Weights of a small GPT-style language model, trained from scratch on English Wikipedia.
Size: 15 layers, width 256, 4 heads of 64 (2 for keys and values), MLP 704 SwiGLU, vocabulary 2048, 11.6M parameters.
Architecture: RMSNorm before each block, rotary positions, no biases in attention or MLP, tied embeddings.
Training: a variant of Adam for these matrices, 175M tokens, 5380 steps.
MLP neurons of a small language model. Each row is named by its layer, matrix (gate and up: input weights; down: output weights) and neuron, and shows model dimensions 32-223. Each number is 128 + 32 x the weight over its row's rms, rounded and kept within 0 to 255. Numbers have three digits each. A neuron's up and down rows have the sign that makes its largest values positive.
After each neuron's rows, "fires after" lists the tokens most often just before its 100 highest values on Wikipedia text that the model never trained on. A number after a token or word is its count.

L4.gate61:102173114137166090133169118142084132103141184122156105095107122108128110171059124112166153136131086114151181135170156059103083169110182094107126135152114159123149119152143164147143121085121112116103160128136097197131125189218114092117199168166164102128121159142167157109180143122072136105146098111105152155173082140116154046089154155128090157143228115115105139205086130147076168159122138156101152179119150099137126150058142126138101141096087124140132146128080125163107121136136190127147092101127150078098212133081146119121149144104198162029138165146153057109143139147191119144
L4.up61:099149168074116087134127153160154148163187135162115095130147186107146066147070105117096145181096112129120128115188094131141128138109166151115173097164117128147123136143194091181103182127096130118109124114132069120103081136161184144115115173114179101163079116068154156161145183105146111090114124117127128138115131153149105130118080164121193142127162149110115134203121087102134148156146143144148149145108094167141104074121083166158102139102115138108157109175082200129124170125151215099171148132043161128111098112129106116110113144147156152089107118129121187140154126178209099073
L4.down61:129107124090072144174154122130097127148087142157127112143104099184100152142152096110138164142186176091167104133063110115176187105120108142087087116070077120045147130114216148129127118131092060161123106165162145133093106100127112153127121105149137138117082150188172147125158109172118133157123134145126134121117143065120138116127150146087164102083136220150114103148124147177175143101142112106129131201143096140110147144125143116103147109155083188086087125139203090115145093198120179130103159122112130151117110111154113088062155100155064138090150093103124067143147084157065152133
fires after: " the" 16, " an" 15, " con" 8, " Or" 7, " to" 5

L8.gate190:147122100165112060141152124214140118183119167126092146150168144081101110185122047126076129085151185163118133117234126071154096183129067106165173115190151134110114127115129105097181122107143078118112144127089144134143163139132137137112046146143128133195193098180129144075170160194150161168111139122061101087196126084088100106141141150151072129123172087174167118126151103115106094052154120177136130128148072147079165160125115099111109160072097134160113108092144072138132142136174111129119139135130134170093172093073095163196137089149121150130112072115151089092162153151103147147
L8.up190:188148126129177174129131108112069170093136170095112165136172135149044133124145128084099107125111145153142137067141100120163126139148106071114178077158092086146170081078179137115125129143171112129102159113151147194098148140119134113146175175106188060106191068062180105098167131148166122062130082120107160137120139114050075147143105151146121052089151185162108132155105080148152179157147122118153167103109168131134115157187078118116108116186126117103060079099109167146069089106158165140178124059144207112126113151136136112137131126109099156164175131164078136133113095150127177168
L8.down190:127220163089124089122142158168145131162141120192137115145154122148132149147114175098132102147171152100099094158171155098111089115161153140117076132153123134151091112130134137134133096078128097168119134058111136144126105121145176147107092135087167119120166197109165096123077156103115131198152123144139186128132153155141094140179100127135132110135123086141159215119162176125128114145109091176203215165128136203120141154149118143112141160109108136123133137057197131144167134069149149171115163057214145130119166090126179094068124107147149096101076109145183177100137112138088067110
fires after: " " 44, " F" 18, " M" 7

L7.gate532:082151128186179105197138102113089145117133129138159116174164129132132136156148130097139117069129166207136159119141116106110193138126090147111187078178162114096088172093117169081107131133116169100129158069233112127170133152127124142110160090171153126102139078157197114097138161162118183125127088095098173113126162055128164144130113138100110113114203110158201124183186151121128137153109126118107129117148138160104146071158169107147133087100066128153145104131119138090105116128122110112191138085134137137133152111189150088141148152125085173110122125181188135110175109090137131165
L7.up532:153116133154092135193170147069092137126127124136156199171140166158138112138100127088193121115179116122100138134187126103078167145071157200123139074181134137090118157071102171100138112118125121120117095138161124164158156153098158121159143130167138193098084076133186076115134192170131199132125067106146118136108138140158141162085120091119140134139201081174151143119146140087180141131134098128109105138143148093161153138138173104133198154134142169126143126156079131158108130125096129140095162117087133134144067138167125089069158148076107170136131157143144184172142095122113144131
L7.down532:122123092144186108154158130128122192123057117140180100184089142136127096106122121153110150129146099092147127176103100134095076141092117163161133139119101111161155148118153058133074121130064145102145100193105123159142061129120130145166160146097111138129136115125119113050173134100165120120164123176186102106169095136118125095106087090107135115068140131116078155153080174123135151074123160135127138138183136117110113153147064118069117149105151100146143120127190143089082140109136103081061161107141118119127068131118105137135137183118135145075156185123138093160131116121074135092
fires after: " F" 23, " f" 8, "w" 7, "b" 6, " b" 5, " count" 5

L9.gate21:150148104113117102143101147110139092139159133082143172087186136088139133092162155105082181111104098143166136087127127131160149100182156113117113153115085116111157091188138149148099104128154119132113157062099108127123089153136154194122087119124116068154148190135114118203075110162195122132132125160129122174161123135130184104096209172134104125108091094056080133181126168145119132114117185187175157155199129140111102152126113146096173213109097142063132150087084104155144151151091154152094178099145180105130147150179123171084124118101178103084125126115124065055128147091124169184
L9.up21:119113159161154132068128138136151185165098072169157116180108123102204093134164152106138064107100109144119170112100067082193139109136128078089145169146098090164160132171142132178124076078159151104132105057135113174108124103156080101136092124121172139152125133130135144145156081124147126160167161052166127109143198131092163108104152099152079151137133177134092109131143117165110117108156137121178126121124147138114150149123099146144153102124078113139194168136128075190105149093118159077108153102123109090091107137154162145163115153106134085130124123123151138112106138129127113079
L9.down21:097096096092120093085128104067187143172145141175131142085111156160122183138103077134100145178170157156131127136154180062133123121128120164175119106124122138125079097111132186149119120097088107083118131160102144133194210128121140210090125196112087112120162124151139112152182167077167117181122111139127107105145084148131120148115184143082134118164179167119078119152133112200130105181129071088150135131153145137099117147139152138098125089098108061129133131107138134139148065133162106142118163156129096102180097165073114100088171118141103245059122179145132157177085108172133116117
fires after: "s" 37, "ve" 20, "one" 11, "z" 8, "is" 4

L10.gate379:146153117196074127132125076092108091115066121081123113201116082155162089089139198183128073117123151153151103102124161103167132183113095150142120171134190129167189146145106049145137118119112142107164102151146120124167180184102149083099111207092162101152130147091201192156145142159068147221112149098104088095136143113152142067121099186123051146164095091134177117117152151117104136138109162144143158121131137172100141043144059107118139151080108084162159159096097119093127133065086144142134122159164114137134104128147130093141171114168180131112101120129109123102125124087104094138
L10.up379:158137080184112117098138234161092145113180121139079136142131165077135133126103096143139137066131163160112077150186123133117111112154079171189142073108121141143091111152133078109155147124126109128122065084099067159121135114111134133077106143139141135151089103120154148141131102084135102099108103074104134122122085135176110157123100115155141072092155150109111102129083129114137089107111181130125142170193143163057082063046113173126213011097115100136125119059140119133171110156146106111105090089107130132085104128088107159126155127151074179126110052124135132152154041100117110121
L10.down379:114131116197153138124129110123165095096157126133109098135138071127157127113145127145115093170157178100168109111095131104185096227125142179109159090111120137170207134126179129131040171111102121092138118094138161121136128181139145149180088159171106133127118062109193096181052113088117115123146111114115128153177092116082135105123151187083106200046116137125212150136124142092100124126092127125145153109155127135088131087090093129133141070136110136122083128203083136144076084138144155164147140179081197088128089098154143130102089133149117176159091100136178130116132079133172100163
fires after: " Mi" 21, "i" 15, " Ma" 6, " A" 5, " Cor" 5

L11.gate13:136159122172154131134136158112172105043095112149095107177098089141130133126125101084132089126126137197162144094127162091187121119146141102135177118145153132164188108152072135118151204141053117065148130120184166131172164184119139096091130103178148110110076178080156113163119131115065132104129123121087131124111146092165125161096064113069085134155101141093183130127086135132088161107133120097160119102119174185103108097169118148145104110048095068168105143142110084130137110168106154114151123122149180105091112173103098104112125115109111108120164065125187121156142129096139052159
L11.up13:068126160178101165097160162127199144090118149107077092104128098200179178159152110164159122122163085120157085109117106098144112158159107095147122138163084159149138113143167068099085171165114133140128126106120124173151118105133123108143117132122155154163097147075128110103173087059144076144090138205130155209150080140138138172125116134143068176104119084107162126175128143139087151130126151121101156136107171145120198110128169129144160088087107068210129117108115131141115121098111058108143081153111139151175058128094131112103050144129122129154134114126127140083123123148140126171
L11.down13:092153186165133141205170176173178130118153124116095120079176114111140145164141105105181085078200071121161110074121081106168123165114109090108098140105121148130169173073119101064045142146070131126091099148178084165131101118128179118128137162165129087138116148154156150161093106149103133126165127184127138166125110173103049111109108176136135120068134125130160145108117122156048174125126123176065094123116135122128142150106128080157181160102155110168185124149092117128101156092176122143143097157118101148166101141151078125134117108129179177139147151120110122119143120152154148098
fires after: " Mi" 17, " M" 11, " U" 7, " mi" 7, " I" 5, " Ma" 5

L8.gate297:107114042115131108162162152081150172111088179098123175145134137150194142078129138119075093184141150221128063083148180083188177162162162087108245088124155038152138167110085078114123165162103124144166075103132143139199162121191105116123067173094178099135115143119182134083142139172081128117192144095081131091154100052144123123151099079127111150200124138097155069098162126120161136139125154144144155087166162140172113131171145155166142130117072137169114118112132097120071128119122158122137143155121159119173109114143133126168128096123132126123127123157148119135141133085152101148
L8.up297:046095101123122158174154135093126174119096149109147173144108143166190122111136205184145125226185081133141068087166150166165172179116157169110184097147150147129160147126141101055141158145091093151141127140095156133155176110113123098120088178107121110114115149121147153104160152160110103109175117105149087118114111142142149127118087097088092178161125126100147075129133105088206087162130109115171087115128159145166119093163150215145138180105106095145088080157167115127107159113151111164140133165089146108176105104081117173139097131127180226134217119129108139130113086131122078124
L8.down297:110167134129120153129120115168174118144106103177132138054098113156152165126196154118170147127208089051158126096151147154138148111156108135119083162133122121084125101134168158108184128172084161102096126141179175100091145086114091087136126088127098179115127112139100115150109175096135103124102069157170116160085114100146120168117167115131121153138154099177077098098052137081187132120106139087103076113124121146136114116179133142147108136131185100127094129181145117174167180148105092106124179121123115111150107139061097105149121152117065150138178116158057130097142124138131202107
fires after: " F" 26, " p" 13, "f" 10, "mp" 8, "F" 6, " C" 4

L11.gate646:176122125155144105114152130159114147094148215164101123152144121152176211172095055121144090133100170151155130049164105100157149175157171147093121113152109096108071111133115111138131087146163163067197122064144104170159130155123109115103175146168124172103094105057170140061129127150110174161095178074144208141194110119085125093109107127138066118097065116136132132177167088122115110122179075125145154167110135155164066141129151131118135101155100168076159118088157055195150105108109160121134120113103160102132082133156105142170125161075116156098168117108176122124138104149135082136
L11.up646:180125153147141170120110155189143146139132115175115133101102153085141126098125132141109106129150074151185109088173110091176136121124155105080091168090120076170138094106091122081133142173168084128096165122109136161080170149104107118160104132180199141091106183189120156109110149102117131180080165087136077092124067169151121147149056123163206155142143169202142131123129117124134102144169150125100122182034137100083092125130106107086149094104153116082138154113138099114102119183124146099086081166115078128089171154116121111175115160137075156130094125131136119114150112144157093124
L11.down646:124152140107122151217126182130131107103074160139107093081184124121119134162096098064113128143107079100154139080074124185134190180151110124145129124120138109095087154154212132109162093113121102089103148093139080133166147159098059130173144144160127151135134165097154117119121097121126137146105088114158080164126122070119155166112110111145143125133142173161090110097128164162164097146112129170109103080187182153174110221125174097156174112101089163147148128101171133082112124146103173096111148100113119136095086104079126092161130091171088077093108151166103105166143136136072149092
fires after: " the" 33, " an" 15, " =" 7

L8.gate486:095145125115145108188154104167119136093172137117124083148126111105182128144135107112047092121130143213137158096140141086133180139165121111099145111206171063095150115142078161068080161139131151113082076069155150107170125106144108180171134117116155086183165135152139081134117108094126158099191086154076120129110106074098103101196164124129112111130166135146170120137136110105109172156109091146142155055166088119164112133151087151171121156082128105120106114080160110153104109142121110070128113175189199121134188161169150150119141150095118136175080157177156102114179210147105124156
L8.up486:131140141178132172184155220155134141131140167105137122167119170113116161098096130111139126180178126154121133128091125125097142172129150115114111155155132155198137151111120062116116163162141114134085120163142154206209147145111079145199162129087165132112115142106059067107150128147130149114150148146129056125135160123156127173128144099097082156117194143157071139145042076132172121091133121155120125090101097195208101189186114100132082157172104153141102162170182156166128106142136103148166180187088100099121121063144095046103082082098174129145135136124145119175106183129104136188
L8.down486:102112141106079130152133112082125121157094133143119202082143139128071112133118136094121143176131065156146164171111126151145170128030118129147195149123126073140101096117143133133148099136114184113093133105120090164124114062077108112111153162126105143162116197151085121143125075150165160172111090159138177143182171099154143141087112097145142140134196166120128159140069115130125101132131111166061084109159125160107177059125113126143095102163056128114115192124185176042081114081110113139141134175104080118111140101138126114064097169178170146155151097088155129129123139086121140115
fires after: " p" 16, " V" 12, " f" 11, " F" 11, " P" 10, "p" 8

L8.gate38:149145108122130058129139145143117089148164152137063169163141114163089057148157066128128132119144118109182097126127145178090110178159119162120145064169092148124135131153133150135122118106106128122123120107072163169173171180127127082057082136125124187144142124153127105090127162133147156174062148129093097148171183089131144127159102181103096138150195152139181137077134142090081143084142095148170127089094116160117134168120143125129165107114090110174156072071067115106151173074120178132165172125155138094089193160112125128149167138083119130135166136149120115116143082103137118150
L8.up38:184117148193103192114136111116166108110164121102074157098214154093114067085158128096171143091169122128110135148161150119131103175106101105175115089155143061085144153123113161109129126146109149077140156112109190098135093111071104116144129184135085153195134158151162151123092129089105154157122092072144130205174166164141198092103092107146133089165137151122158129117041123137156119188104190150134133160179094132147136157132134139130148125176136133088150125127134083233084144118083090165156084111104130136155127176066087114086108107121176121090082146104135103120132146075127135147
L8.down38:103104144138145126174104204141133115087164076143127118148141183138189176164158116143201116092177147159132094144118113100076099089171138107146129148071162109112122045206117119069146095126186122174076183123092099160148144116216166153086133081161104101146134188108113089143132149133127157175141099166079091122130165092212127199113108132108141181130115159137174153110130091098156103154143118132187201107122116159121137130107143194105160163160094104149153103109114102117103131119108175164103171106139113152137111106125177117127140140074104149163165134125166169136203073131195114115
fires after: " " 71, " \"" 7, "mp" 4